From a checkpoint of a small transformer trained on Wikipedia: 15 layers, 2 heads of 128 (1 for keys and values).
MLP neurons of a small language model. Each row is named by its layer, matrix (gate and up: input weights) and neuron, and shows model dimensions 128-255. Each number is 128 + 24 x the weight over its row's rms, rounded and kept within 0 to 255. Numbers have three digits each. A neuron's up and down rows have the sign that makes its largest values positive.
A block is one neuron, or neurons of one layer that tend to fire together. After each block is what it responds to, as a language model described it from the Wikipedia text at the highest values.

L10.gate654:092127137134164125115155124133118053143120089131114102110155080136115145103113126087137107146103144161134135159112124129111119135171156105128101115147135133162144123175148133133093097135123132127155129103126149157135119111121105144110112078135115101116171142080126126112124131161170133145103161138128142132123138116162103097163130137075076153132119102138093116142093144147177179115107
L10.up654:163111111135126091116180132119100147139116126104089121142110160102107145177130149199100124140145116169151119149134140155119120108123131118158123126112120106102129123104157131135130122187133124151120176121134123118126117110101132162125187129113124133090133144137080105104144146057150146140133090121142075137107112142089123129154131111153116133124105121127097110150124181095106117128086
Predictable word continuations

L3.gate105:104109140116110146144099120112138146160112111149114132141097087168117107117168120145106138140137119123140139164145124153108130116069192134122104134134072092146133147157117159119110123130132131119108114176080107102126058100101128161087171115161144083102118147138114109128123141092121132109122136127084127113140134139136124124129097148170110163123104131153163111090146118096140141091117
L3.up105:106123137151089101064148120108119130114095112119102107132168124168087123135146097146103145138098120132123087136129143124136095108054162134120098135141131111081114100117105196149117105102166112125097110158152130087100096128135130139106134114109099124113090192106109115128109142134141079140130141125116121134058159148118138132086124151133119084112145130149153138135127120141122122141095
L3.gate132:118152139162106144123087096118124164136149143086099155156124113147119134083118107179180114113140117117124138185166138121102140121120125127133142120127129143108159116082142129130128122111068165128097090109108163120082122159080126095139103095116132137154143121145131112128137170152137116135130157113139155084074161130137174158121110098104127133072124140154130117148146148134173109120155
L3.up132:141152115148123151167110090123091162127181118108116182123109134178107136144134086116174119101151142130080135151169130123123109128139120145111121101141129141120136153141143146125118109161115130106147094106130127125106119128120126147084124126103089147184135115127122095177112115149106102140111184102181151086103137161141182135101118115092146120131144141143128148128163089110139146138149
L3.gate340:144097167119145119162156083119110114141102105083106109116126116164113110120144135129164178109154116158126123128139134152122173137136139137085072141116078095165134131164169145130146117129117138128098139139123127112096095148157094129139135106109120130114102190124137092126103113127125105142121128121094096108123124148114111130133107128169149115111125175149118121131168119155142147097129
L3.up340:089139172141141102153113111083093120155078120076128128115158119176107128111125129150139127138102113132140137141118125111150134139143114170110106137106094100123120129150129159138110128116102138164095110161115105124113119137128113122120135135110123153127057130144130090121086132139092086142099094150121128099106126145125130114105146140144141115119092169163161160116157131160154132086106
L3.gate403:181104132149107191122136142120130129109130104112118119115150111114136125117109088136121134154118088143142133143121116139114117116109155153119130166158136112109132130127138114154118172129149102173144135142085137119153096152125166113121101144119133134146128128123103153174132118127132182139146077140094097087118152089124118128149101138133108076127079144150133130126113119156150128090141
L3.up403:171149112123081150142082144109117127133122109094103098121136108140143129114165150116133125133134097153141160095172174117158109093117135117144117110141091096173083173123128121167130113172155147149123110143142108174152160122125146147110103129095123142147123149135105171142100110101160121108160094140137091122108164167161150145160132140097127121100076149128146120136107120145134111113140
L3.gate441:160091131100139135120134136096116094148156133142074096100104093148129115087176139102130183164130125164089159135193127113125144136156155171122141161125127135139086109125140143089138134101111113138112136127123126124115122129130094148122178115103127140077137140107079121195142120079146159170088154063084109135116180148110150108151105125157111090077141154114113156128129103124159145108085
L3.up441:150136134143110113106081110144149104156127072106131170105164094149155114114160117121119113122131159168104173155148185127152152120119077156086121140144121135145150088129107164101123156144082115118085148091148148118119086111171102127120127123132119146094102099151111144112144161087111155108100095152135120150118157122126147120128118161149163163101151136124172149147131138112078136145131
L3.gate496:156110139105133123140127156129133110074141095104111148118145094123056108135149113126202129114145138151105156173151126134123114145108171125125097150100146126127145133149141143158146113158162163151137105130108114113101126128144136119121132104108102135111147159133135156126108118119134111107136072156136130129105114157102109149122168095144135148169168178154093172099153128137157153135099
L3.up496:101099180102159143135162171127147137142130132112116134149129134108152130133141074145171093093098147137077126154177139138095128126136146112119096135099110125133119155139108133153087127165142138131139109125076136132124096123154147146087153144111147138161128173150166147129126165142104106135149099111145168099125117174128175077127132115149148172146132154156126153102174115141111114124135
L3.gate606:117136134123124150150114083160133117156128113118105082093148135158143100119112141119133146125095084130118156151151083097151136130110110131191157107136077114122114119117104171105108087123165094187108100137102143113114131157125135139098128042171135131173112133166126134141173080092130139173142135167105136099160155155118146130169126168123116110087113170151120152145124131102126126139108
L3.up606:126142122097113131108151093173117091216130108106142127125134138130094125129125124105157116138109123152140193104122184140086136128137133113104112149159180157118144135141142127147153108110140148108100120163126158112132088149145101124126102138115098160078148150136133127134110155104122169140128125135095091101086144172138130099133109146123128103105118123126111110169137127132130171130148
L3.gate637:135108140105163126121134121169099156171129135087116147122129119179130164111136097095133130097150119149143140161103125163145111080108178145143147132137096123100139147144103105141142091117159102176137125171150133086107151151157139106119129085101143124140105140134129122107136138117121147175145165147085124105133145180097123121146073156118110115100057153130124111127132180143150127107184
L3.up637:119102159103119161138157132135146108158170078149105098092127138075138164114121125119150131147106084077142174152128073109117131130159119112155102125134162120143092125114140157159131114098153137142094139158194133088127167112162135136120116121150112166140113129138105158133138127115154119131186135114100132108081151157127114167111116100092126095108138160116122129172083134129118108124130
Title-closing equals signs

L4.gate258:080138114100124095140124097131180116129122113102106132135139102163114145128139141091127108137141130170075114164139126108097082147113082111127116151097121117125087133149154148154140157087153123089147156100097103113143144184076145137131097132120108128126124103109127119106119075138123100174146116111138126106091130132120063138140120136142153141119098138152169118114130150155152115130137
L4.up258:080129122113135136140133092120162129144091090089122146138153078146112140127138151132119105125134134114087102189128092074081109135126075137131105140095089107123094143151152128154171143123138124101137129119144127139129157173096160128114129140161110134118140099139135168139119058118151120167128092144153144113101084160133088180150109145160127107099112126142166140111134147101146121142117
L4.gate303:137094100089108175138141132073127132150125133135133138114097135119089133114134111155120093140120109133118129120132152101154139103154143125147091176161149130170156144155083084123156159118162113118127108132108139094145127111141100102140137123097115153158099129116150158124133119104135107136064112107119165086145102092123082093142123144145113133079066095147119157145123121128133191108131
L4.up303:128097164126169104110111130119130167132122174126126120097121175149148176134126099136131134108126073089123105181132119113181153139142095150114095110087103109105141112065181085106109124137139115153111134103123160103132181158126151159133124106158109116117155144120089140087151129125127110138179119119153129160144139143121136163144140145144153136144139154119144126114162102109129124110147
L4.gate513:170109089136108151117135092125119166109104130130107138094096107142128145099142158123131097144133154127109114069084122156152113086130135145097138086106172120127097100085165134088124177116114105125100128126121150103145126159108133148101124124143160128090155156117109143096119145117121081149143091152096119133150125129150100136136124102112134121146120119141129128141081144143101135143161
L4.up513:136113123122139168111132123110118137114105114157160154118112115165144149121129150122153127112139140109115121155129115138136102125111155125106138152178127119153152114129145113149127148141086122143091154137159144140147122188123114135087130162143150095114168162118138121090166105082123070133174121148085118148112170130145142131182100111131143116126104125152116128114111119162127124138159
L4.gate750:151125120111106138076154096152138135148128136100104154142136075105081137125158108140122108121131128088091133133141094123104111129129080125126090125111129148128121086130112134113109126105096145117112102101166166126103158210127194070141122142119104150137144125104127122105071147131107114188095141162129152113099119081113067162130129134135141145107140152136126158164152145095100118141083
L4.up750:133113135120145134069127100140133125143137138134134117184127110146118156109166120126131132144103135087118139156134170070077097137121128119148126116126131103128144133171106134119161092150200126161108107131138158085132164083120198141105152133124156137130139124130115138091132094139131102149103151154145169095135097081113098131113124119117113120146142150123146147073115122090092098125101
L4.gate777:102137116116096127114184114104081100151078138137098100069128132125105134100108120178121143172145133159147097127162085123122120123135154121123100176161134141133166122105118119146152101161113104135139117145130131154140122127113120148103120116163163161125134139137151117090103154135131093134131134110136145141121086105117140145124160094154064128138120147113137150081123134156125113141096
L4.up777:108150114097102165117156125105089123169109142133093091113104115094120138126122128160131133129141130140113110118160110115125139135156160133109079182167136131146143108127127104143149082149088149138121123138112126130148100160106112132122145095138141174092136121091143115097107133123109099140141166126139139119115079115132112162124137097159055105133118141119116154096098161148135125115091
L4.gate912:154106125074148133171117110110153195120084118146131159126155125147100122095135122124074117171127115158128127137110115097116139148150115151150111147121141108117113106132112148128128168160154133133117114112145110157197152141129116119137112134140123134147141131111124108167135121151095141140170122108163122144116146156106094132157107133145137168120100142163154073120123121078159126138142
L4.up912:141161123133132147111104126120139101141103146149106158094157126149162104102129089113158120138169119131121099120170131123131074147181120143121102113069102168122110119077067122120136159141168126135134155137137119111142161137157134120139121124108137138106099141142106096201090131160107080132152174051136109116119101145166114130104107185159134108123098138109128158118169159154121116160124
L4.gate939:095130141110116112151171119148132127138091146132113170121093093154100168080072122194147144133107137115149140166179173122173095140123142147105091133159137119172116146155130130126157161086128118175142153147095100147160105114161140148161129167106103128100109136098139130103162123155130097160107139128102144132104150159150162141126170122116156113137147133158158145126135133136105126116113
L4.up939:097082149105142115134139143122129110133115139097142149145150085121118165141137147107166090138120148104151162128180145141136074120090115126141137105133104130147111146095140170140114107144092135100098148154125127176101079133151122151119107168163090122144103160132117137064133126129144105154133135079130146150160170152110129194132136130153128110143136130091122081117106128128111117199121
L4.gate963:143139148131140127118179183134144167198125095164157144138147161141061116136122133133127162122145117121127068109160168132095118099123157179124126127122121136141109107101121163114092118132120132093157134095098115127117147118145127113115148143117140133143116166102124146104085126157083107118094155092074130141136131161114115129143127120123126108080121117111110140107118095148153130151149
L4.up963:144123128100137137130150152135092128147136108159158157143158138121139119106110096112109111146147097152102108154114081131102088131135141129140156080124141145098158155130134109137125146134132113110099104138141106097095149143109119148097143111097115073146155087126166118139138170166120094137142144116137146078139123123144136120115140083173143099180117099127140107115153107151143082129147
Mid-word fragment of common words

L3.gate138:144094095088087164107097115130131149163081151134114125094124150171129140107085118133106140125120106149082116062136077154146093135167132135120090082125098168132121189142101126129114137110116137090123120139119115122145108106137103118148150154121089146106144135119105077139125149147139139137138123106107108092134146160164102117133147146141121129134120159143128119140123118131100125147101
L3.up138:132128102111115139155095135121139146134098132153123154087137149143115139067064105124141134130119113150103152105123128113121123159126101125102099087134140175126067178133088147092096142134100161144120108091137062191116141145154143117130145144171123124128126110069170113130141104109158127104122154125137139095144114159120122135148113149120122106105134133167113116094105096101135122149114
L3.gate189:116132134144127092102107166131134135102097139124090174133142118157131139117108131125105147098151093106111101106073111136138168133122136159118108099122125146106134137140150132121124151097125107138124136141134133143116159123148098135100183153130113107093154123115173101100139111152121115155149104120162133126132145125128116136112136086106090087152104132104153156154154092138137153159142
L3.up189:123135138141134119118122142094115176117151165142109135135126129168126134110071092121117130101133134106133087114147128103165134141113105139116136107155143146104117124112148094109145140092112131160153166082112129138127143139156143127135157119160088102153134094106174101111149150124105110165143138130148127113126178116166119121129140086128126152122117146103096165150132094138174114145128
L3.gate274:115119120124110074138094097109120161159134106121113151084143143120158155098086153105094140115117122141110157103099139136135113099130143171112118125121110117182123139103111136089168109099130144158125137107151114132129102091143129211079151088112121115096140095142105122130107110163125111148126136111149126150132158117076118097140102123150107113142102150128156128177117101139101115097151
L3.up274:145111124112179150123146150110137145117095107159132172154145130159085160113165121130118114124153144073124087137124112149116120079139123140104138122118116123103100178156132127158128106140131110111142139169170109177127121135119120152157138198156132132154132118125112117157121128165129116123083132113191144144115116150142192154121130109145106124201137116130120145093155131112122121153100
L3.gate548:120136088122173147141131121143159122125147112148127155148136108093126134148123116173142133158152124110078153116120102171129071134128148118114076129107052137111102138117122167135071131126092160096157135105141160100114150122166088129108119147125127113127116131158138123147169153148085154113136135142153101121147103133123089139150128134144140093104134139128128152133110117081133113109137
L3.up548:130136090126144151132140133124104175112169133120146165102150164119154111113148101085142129133136103097114161123098120138127110145121123103136135125158114146092102082171147159104104100125096126153140135147142125104109124141127101134070119104156118113131152127113149127118157164111130108168149109103194111119110063126148102148160125117187149138137114153106135121088120134129169129158148
L3.gate765:133112127122101138123180110157140150120098139168113137122133097153124136153087150166129110139133132087110128124105098148147131124130143128082121118089114146108133110114128173116134114123115138140124136119154131161123122151170101124109117123139133121088116158126131106104125164133147133161117134112102119116128137177167148149121181125161101113074176123130149130167107161157115144108096
L3.up765:125125157123103122101150137133150107072097152102116119127148121128112169137149154136121137153153111144098127100129090149136104142138170113089131115095125168138085159162146202120105113122138114135148107121170101155108143148168195115115173142114113106122126171148152101095106113108118068165096108126116160130101174127119146171114097174133106103114151128098093138112140137130119129128155
L3.gate847:116150086119110116106137135126140139099105181113116169129118167120127130087100136169157140109141088139107140141102115162091150117144135128111074127131093162129109141123130164100123141119107119139165106068139112144112122142112137111126150179129134114155066132140192098087131165133135143178124117121170136137129107141175156142137106095105127114121112126077133128149128154152140106091094
L3.up847:151150089129087134087174101111169176093131154139148192120142112150148117118095136137173161138142127157101108140090134163122124140145147145139050096131117144138099162087138195165139130123120118142123163131125146135082130109132132127152124143098157119114103129106171083140130151108121129151112099135133141138166160153147127146129135140107150119081123138107136097147144135127142141134084
L3.gate888:131097140117144149127084153120137068112133156090118105110135147156142152089108102140135096121149105139121123122089074135113124111111136097126146089169087149159115162116130188131092135139176125137169124159124105173144147112133128144155100156151130062155131168109114104119150110151144122149139112138150133133176136137149104116144151152179093082146130146162078105169129113064125136123138
L3.up888:130115128122096160120108120121152097125116194092127115129107136148144154066132117120157127126176136110113136117113058156099111090123154106144133136135096162112155167129111183117098120143130125159183130133142069157131159123160125150143076140154154110137141162109145111127106138169154112165116103122167126133158093131136125101137164169160085118191112115150140119147128117115146153127146
L3.gate971:111175134140125132136155104134109153147094102107116156098129072182104160102084126131099150111119113177082106138088156137152155127133119134118111122169146108105125123110133147175114157122119137151085175122126105105111124120112133155119140167098136126084120129090125140117148167139106126143101137115149116119076110119145071122101143124123133117147110138135106138140125128134138123155140
L3.up971:126086064119083181140146106145144107154108144189147153119124110114079133120130162133142173124154126167106093102126151114108114120167119155151142162138142103122121133138125145142115102122112130142145127167079114132145132131165117150166097174077133136086117139116138192123119135152137097155070144093138151155073069147132136081130120144100112108151127110104136133120150142135126124134114
Split-word opening fragments

L3.gate18:156127076180146136112135105089095162113112141115129162135126137130119165120131136156152118131110126114155138147119110173155153142133149118117136107090144111138141139144094135143170120096076078120072149157130110153148105110103131134097134154144107106131145107154137140134132142124111109145135108131115151127152130117114149092098132150113140180175205110139123123126133127085095113126157
L3.up18:129134105158139165121122145109140131137132141130151174122123159128137138112141103129136119147083115103149089103145137129140149115136161115113117088103158096155160171076123121170134107135112056082068127128159141118118145143089140117101150129163102119164159141146123133147105182118092129098160150147087134151169181111107104154115109111101132131142144115092118121116134134128106097147132
L3.gate251:111094168117154153134147099131122147157123132133135135100111112151141109107127162156096133140129092094126154121113101138122124153146176120131109123171144105106133149163158147153110101130191116148146123147125093151133117124138166138102135149108148143165128180098148137116110121122121109153158141124153122171113122110135142130095158137158115139142149113131115118106109079175118120140115
L3.up251:108079142122143108103200082118114116155125138130148154130128163169146135085093138146128168121149103122095143132102073128112128158155180137152106122197150140110148170133149105118109106149150132141134152139112086135130084093134144151107128161111140123180133147095123157110141136074130137127159130112144156127124156135119117130107128121110114145186155132106141139126112094152117116100170
L3.gate316:128125117112088112145155135117056140164159138126099085133102158130142165098124110159111128126105108105091132120147084112116155114160139147185135120097194137098088146113173127137125120115125125094088117127126073147150144142156161118120136161109140078117125148117116165166099123164163120097153096136103101107147128091121102142125141137109137130153143136148102110122129129111117131131127
L3.up316:124120113109099124149122152109102124163141153140102100135126151109141145115118122161093109132122114107110147138128076124112136123126127132145144112087196156101077136111152111150133130135130132102094110160165081147135137168136139122128143179093115112115148152120130149147101142198164140091147100135137094118133106054127102163128163159113135111145154105151117147115118107115154130141111
L3.gate485:148085138148106147092119181169144093136151144119137096160157153143135172134134152142118098127116115139143164135135084131132091128121127179111116132082139136115107132171131124168130127161172082119142138149154100123163113144114123110158117102144103134143123173086145153170086089140157076100118140131143141106161169121116139137108140137146139177137160157145121136140135120133110112116080
L3.up485:139105148136124131082109115187142115138138134086111104159161139161100182143163161140107098129072136149141166130156134115127094103096117171083081127114144117127085141129114112183156121152168126137129151139144120127154119141127127126125125096116130147158118168092138158155100098150160115116098123156147100101155153132150126113119126152141120167127138119127107126124145108170114145105094
L3.gate578:103092108154125090067128122113068159163156122146162161080168127122095130128127100086162103125138109123141167107124116127128128123098122122144107167150132104158129127119114085114147101113138169130129096150135109091144089105117144113110103163156124105122135187087102151126135140118174136091105120130086129090110168133118105148142164086114169164151149143103100161151130148150085104139158
L3.up578:109100119120169126099138103112121136182155111142138114135126123151112116151151142077120134154119128150106133144109120082159112112091143140143121178142089156162142131098135111113131136084135126087131093140147139134100125138102122183142117174142107128129165134092112158121099130120152118112104142094097108156137119092109108142116156126125114167152114103083129132138114192162096197135156
L3.gate585:127095136130122126124118103151124139150141141138096146145155172165123171140136167176079127140075096118124158143118079150113109117138123143140105135106154105139087116142143098175141112151148151150107135146150090124155097145124121104120099104144144123139117148138117126178120095153161124113106180133110145109139139095159120101125136156113094096123118147167100134145104125149106149108085
L3.up585:119103142141107131139183120131110101150148139126137146130181181154071154143153150167089111107085142140128139130190123143133103164126138138166133138087159135147116145119113124187148131132163131123106175142102096131155117132115117088119101141103093165149096129097089114176103091145125136124105129132148146114141101119123151094117114201124143085127123163159107116157115125147103136115107
L3.gate676:176106164139113146081111117137127077146102101135147120144141172155117140125082120157161115118121115141098134118104102136124098092101172110098128171111173118105148134120134084141133130147153126146101103131178145157170126110093133131119141108096139116133085114114182142118124107179125103121157143133135124129131145118106150116121109121139112180175163077087138163116113140161126132115151
L3.up676:179080149144112109105102111106121119157145095089134113111159158114108133132134139145112112109150120101127161111155132101132127112076166124083165166111142097135109131143149115138151141160176102140099122122124146164173131122147154132112117106130122117143096106118147117113149135142110159151164103128113126109137148118118140138140152148130154154160122111073152133099116135166136141114163
L3.gate938:136129139143085128104125118129119092138150130090083107128118153156153100126137118166087131066089104104106151118144068172122140145101156106134119142143165146148123143133113136135136139158138126122105150139122117103110123113109170095103123134136126148177100119142090206119120148135172132112145120155157110098139136103098137097094153116110131129145158108161132137148152138126082147139087
L3.up938:123088100151074121134129109120136121121120147177117153160142104121147137123151161207090070097100091131116166177177100151123150151110192201109138115137134144099125133178098122155150162180138147151135138136157120156121122067105144113107115128155146153120111170120091141146122103111129120122096116134151151126171165135131178093108156144099118144156161126124131157125124131088121151106145
Word-initial letter G

L10.gate988:093160090143173146123123131098112123143106141150130137121118114160124143115119127132112170085104144158122061161126189141130141127123123149172124142175120128137136087139132095140093110124124133177145127096143149108148173136123089142110121146107124121144120091116167162118119147119088147136141083126131121122113160171128163155174107110113133207118127127107132171175106117120154124092121
L10.up988:162137131133128113132106144169146138140087097103116119126099134161157141132084128159114153186122108152124133133127097163097151139141121087146139149122119146161154155118121141124159151157130113053157144091137150122138148144086166125094102141099095117137115093123108172102177157109160121100135109130147152153170118128133127119082130159126155138137133103136092136148116158126114094114103
Sports competition word endings

L4.gate34:140160128142174110110136132097118135144136119152159134119150129117116126134101164163156123085134149192114121138114108161139128130131140168115148094120124144151132130107123095157134087099131138104147131148163085122117118161134128164135099153178066116126119176157140107133141182092146167106118102104109138139087152130135173145081153117137146168154163156090152114146118069126120087147124
L4.up34:112137143133167146132121150162182116119135132142147152145163122119114117140123176135128096120065112162131109133126147158151141136133081143131124122130125151151117145158096108162114114082111104149146091113129114171120132143133158208125167179152081121136137137123114154114158159097123123166078132151119125127124091114118153149067167115148150165143171147115167107108116088095119095141103
L4.gate330:164123122105129153087159157114125135135167155112152125149140157158088140096122152150166132128129124136089116138096128111165144159123135154128123127090113144117143182076128127103145106111143134183135121081135104116161092138155136143168178099103159135101144112127160181122125106145173147103086146137126124116126102109142136127104156116095118108125130139130113147133162128108138099108155
L4.up330:110143119136154126155117185067112159121121148134156076127121074170155124139158122131105142093132129117158089111115166089163143129146122123110133122121126136108088148133130135150147133134114092149159140132146096086119119160107071108086150133075118139146123093152136167149118095160171120087128118106151083100115143100163157131165183092138168167123151116133144103147113139142130159113099
L4.gate486:119139138146143147122086111178091076133149119108117097126144162137133137140132154115149117158138138117092109125124125139129146113137117114144125156119115137128128101134103169118103159120153124099136097105091145113107128126117133123157148119084120138119138103189160106152181133126092125114181068139122108147145142112138178108140166153139102126138114092113118159154157153100102163093141
L4.up486:121124132127127150115106102169090106107146108094134124131128153143155139134104146136114147127116160119096125147133111117124149123140102135128134119122100118136112101144109185136095187109131112080152099096115154130119112095110123141157126120094123093110131122161153114127157099138111140124194103166112131149122168126127191141147166135153097113124119106126099164126150139120075156106142
L4.gate523:136109129124121157140096091127149092163135155146110126116165130110143144145094108132153139109138123193138106144110093145141132144110120147127098133150152134124116123120117148168098112106086157148099092157092213117112138144106123143103140124148101124099127146137160147141171131136122110090122132175118184119141101073134098119085161140079129138138139167106128110163144142100123071095116
L4.up523:104123107115096156146125118126138096144144121127119121119149120133137117118138150117143155116114161153129119135113114131155130110151058115120141165159089133110143121076096107162108102116112168088114099147118161150033144131147117097125129121131140150116107119125133159122133107143119102092109120155118161165132100064146134140057113142121139093137111170082118104123145130121148113084117
L4.gate584:129086139110129124097117116162151101150120120106106161123144118142148146136151157153059133113095136125172131144126079173128117154101170150137140120173179130113089157104125089114150100095137122135136159144142162120099145129073152122099129126112128132125122103130165149132151121151128132131110126151124128119137141126135113138081142124120092166141114111126129161124189144158133121115127
L4.up584:111112110084144129111118134161130145149127163127132136148109137152150146113167138147079145079152106156166167135143088147109169111090157122110169149116146100112109123133156139154113068127125107134165090158126100119162109167110110110136142107133080128122146149101122129177147090091111107110149113145157133162135144090139147148100143130138127175122117132142131159101180155143152144145107
L4.gate609:124107109135159163115084124071144107162106117112158127135129101111120167129122141156100187097121122142125108137118122166126134126090115125123120117156105090132127147133153089105069136127121127110106156131111128137133142130151131147148153172115112160140130090120156113094134177109155099113113099153175123141090157104109136137124144138104144103141141129101136079161125119162151102135147
L4.up609:152098141106201149110099124110143085158100130114149083184129137132115127117126132152112146114142093110102132151091139145107141156135121111127140137134108117120169123120157126111144123112112156091127137133126148133114134172120153148130119128090172144116151101123125159135140189130132130138120111124113120132112060127131130130129167161135151120135155119103117086134174129105153166132117
L4.gate631:149132142155141125144128115129146105107136066132173146137154130112138167103134090130143143151137146157119108162144164147129096168136123137153116111142165126076120143114192162090104148123069111107142133080109127160116083141114168137135169121150106152179122120109136118115135136135141129120183119097090107134126124108144176099137143119090156111097144119148156107116134132110138125173173
L4.up631:148125148146112120143163136146124126129156087153156179162098151124152118098139124098171132126144158101133122139128171125132131131147127123122131126113124155069160140153125147130109123046111098086143128122092124150141140139147145090130153133162118111113091128165129127132116142115104128106121117084074111140104153132114139094116142138152111120119122143140139079127137170089111108149105
L4.gate636:120148083146121143143133132151114185136117110151113125128058075140155162138083187134080127119123100125179163139132141148157144117112081185140138175148135137133102161107106146146118131126139130126103126127160112079134158149114136137163128133110105130141117117147140163096093156115174139102136108112158125164071162121129125112122140121123153147091122137141143146134146151106143130137099
L4.up636:102123111111095129123148111126150139138104090130111129149108096147116131111109179166083144118161127105176098145114148153162108129142151158136140159189120149097104108125085113160141142115092141135133148122117115098123164117102109139160138109087098144087112112155099174117093170110157120151126114121116104156067168136146140120122157126136171142118162130144132130162135148112160137152133
Word-completing subword pieces

L10.gate258:119135141133123143073113129123199134135139094110112093103150109127163175116115118121142153123134161129093117165171084135136190156150160140144098149151092108108135153160115106127084150097144117164143117130146133152125163122099137134128161127131131126100127132120203126090107139103130131140109170106084145116120115113095124111085142102108112153137101128116150144131100130115092120119141
L10.up258:124095126151137098085128141157161113134147095137113094085148121144101146133115125107148106130131104136122116091163112170122132147182132124116111117141140175105080153149143108124091157155186163063139076153116095156142116139104153153124126090166111142117138119111114109149084107154139122123136103173182177103149117135141136115127112150178113092193111162194137136120165135134125169137164
Letter w token

L4.gate87:123116146135129120114124142167143112127146145068139140114149153157102093094152103081150112177140126170125143136103134113137163163100119139145130128118141092095088134171148095156125100162123122146131130087106112126123148113125098152064139191120092159094129087125123114134199105092099154150119094157138137153087137117122100144159111116128174153127158122116116118128137142152164139134109
L4.up87:144156140083133147100084151187119125138104127135131124121167123127164141123144109101104137128112115110147148157113063108104170108107126140118107104145109116139157128159120102129107106126172148113116067135130095119108134137106090121134135158205102149142129151176091102148068117109153130100111081129168131121118138096128114137115115118148110128160126150108043121123140104132179088138113
L4.gate224:117153158143149142147122116115119121146125090120141135139138132120126146124086144156169158110092174150076125164095126125093135116138104146109104106128112110130149186102174150117131120135092133131097132126129120133077133155083132185159154173076130125124128152096131125147149158142165151130099121142117133105136126125152102140174144134173125111141159153080094125131150093155173116108148
L4.up224:085128162087147134139132134072061124165118157090134140153128136139127162120137113131131077180064099117179114131115138056128114128096131114096140112081097115136121099122153140134151113145100103097097138101143135142137160097123154124136168136123133137172132151118087058122130141148124138125143127127091091125132116099095110148157096112136067119117161176155125125117136142121152121112100
L4.gate415:101120122103124105174122095074159147076093142115093135139126148116117137094096097109166119150180100155122120136107134108143121112124127115104116139110138091096178115146144135159095129117156117167114135141152154159131107105110133134135133129153112114113118140091147103132182137143127115149165110169172112135126164116140144153152150142116107112131121120139140128145158144121148108122090
L4.up415:106188131143094102154123113138113138179076124083100131120149117160131148145157101152151146114122136156136110159088145104140099127105171098121143125136092105141088185121104167094154144101155169146135129142133153108094118132115112111107099085130153094098106175118133114137120114122143139130129117165094129074184148105165129120131104154113058119129121168126109133117115162086132134109120
L4.gate418:138095149156145127156135041173117133133152121107092112140166117136123160125087141129144133132119179121101159148148164087145148139128124139130118128129105123132124134094122172136150144102122079117145155163076139158116149120109100084116152109113098120127113133109132157092169080099143164115128114164116127149137103185132144116143129135142146135117145121101159112159120160120160142144115
L4.up418:125132139096130106125137112133108123137084150149118089153140106114142119135126142128149136103165112117155138133138162130108108151147105156127115133129143162149144119111135128119161145165119116170146093157116116132123109105112148125139138105102113127168139094131150105157096105098114138122067148122095108122154135142102143150103153146157109035121154120082106112110097126120128134153114
L4.gate426:144144095130112126134127138150078140142193104121107167147109135108122132128076093157101136099133130138131159140091136106149118116178145132135098137086136144176148103124141128091162103109136120153127106140129092081118141118100119183110131096125100127135175161170088107160080107120092135117150100160140136120120144127141115065100132119125114144124132153129128119122119136118143113136152
L4.up426:129134117121123128172130101149109148142151101117124124158096186148154160117073079147130143121112122093126136111101145107107146112141173158131115131133112122155147106080114105122117117098115120124105120118147100091121115117117104158123098137125088104143191113168114112164112123094152131128200110152123106161125151116160145075122134066094122119135113146143166103098125112129114109133135
L4.gate566:116135130119158076118182114162130128143149127061076095155153127119076146103143117112163129138109131136140144124126111141143132103140093115108093123095113157120102139117144092118131172135144167130111084095127142172126134116132156150134123173131140121109139124139134127148135164148069083173146142160130096116126156133135160136174146141136155140126091133112149141159128133152156139115126
L4.up566:124150072164128120110122107164178133098134128138129092119122117164106139098125148131131093140101152102128131163128194159114120138136129124110119136141129120118124128110114142143163097188132111153135159136083178082123115119107090136144137124170086185106116143121124143142156141105101139115115097131122200120115146137152119120109085149128110157119120158139110143121131116095140148099140
L4.gate659:140142143173125116080165152123111144130127150108107135129128136159125137132100158122145123104156117112140140129099130099125102123122142164085108175132118140125117087089198126126122125160109151135130168167146125108124136125115162123098105133129080105157139127099126163134161128115151144155119136109124122113076159148127130137125123085115157133118159128086103120170133121158154073147094
L4.up659:129164115128072118138161144065119148143167132153140131123136109131075103136103135093158169107156153087117098085102120101127126127153114141094124086120113132107105148100156115132116091156137134085124205113136155116104143153121133167113145157163128129132121122143123116106112127115155172169156115120124116156132155119158152135118139135067167127107145089095143148102133097145142103143113
L4.gate771:099127113095148102139118164097167128152156089097165147109130119146121140120124101145167175110081124124108154193117129108104130131137124114114130154134127109112133159106159129145105095137110113206161165128134157072111090162128137129108108107101120130164106143088193132106140147131162119134128129188127105100117157140154135136133115107131154104074104089113128107131118123177156167089096
L4.up771:125165137106124115156095131075110140152170073090170108104121132126121134112107106170162140090118116122131110128143153128102089136116106120130140147158136094100157126080155135122134096099109140149132153140142144059099147115144125085141099083149074147169140164111161140143144174124133146164131089133157108073104123171101129136130149121117154102136136116096123096156125114144181153142125
Article title heading close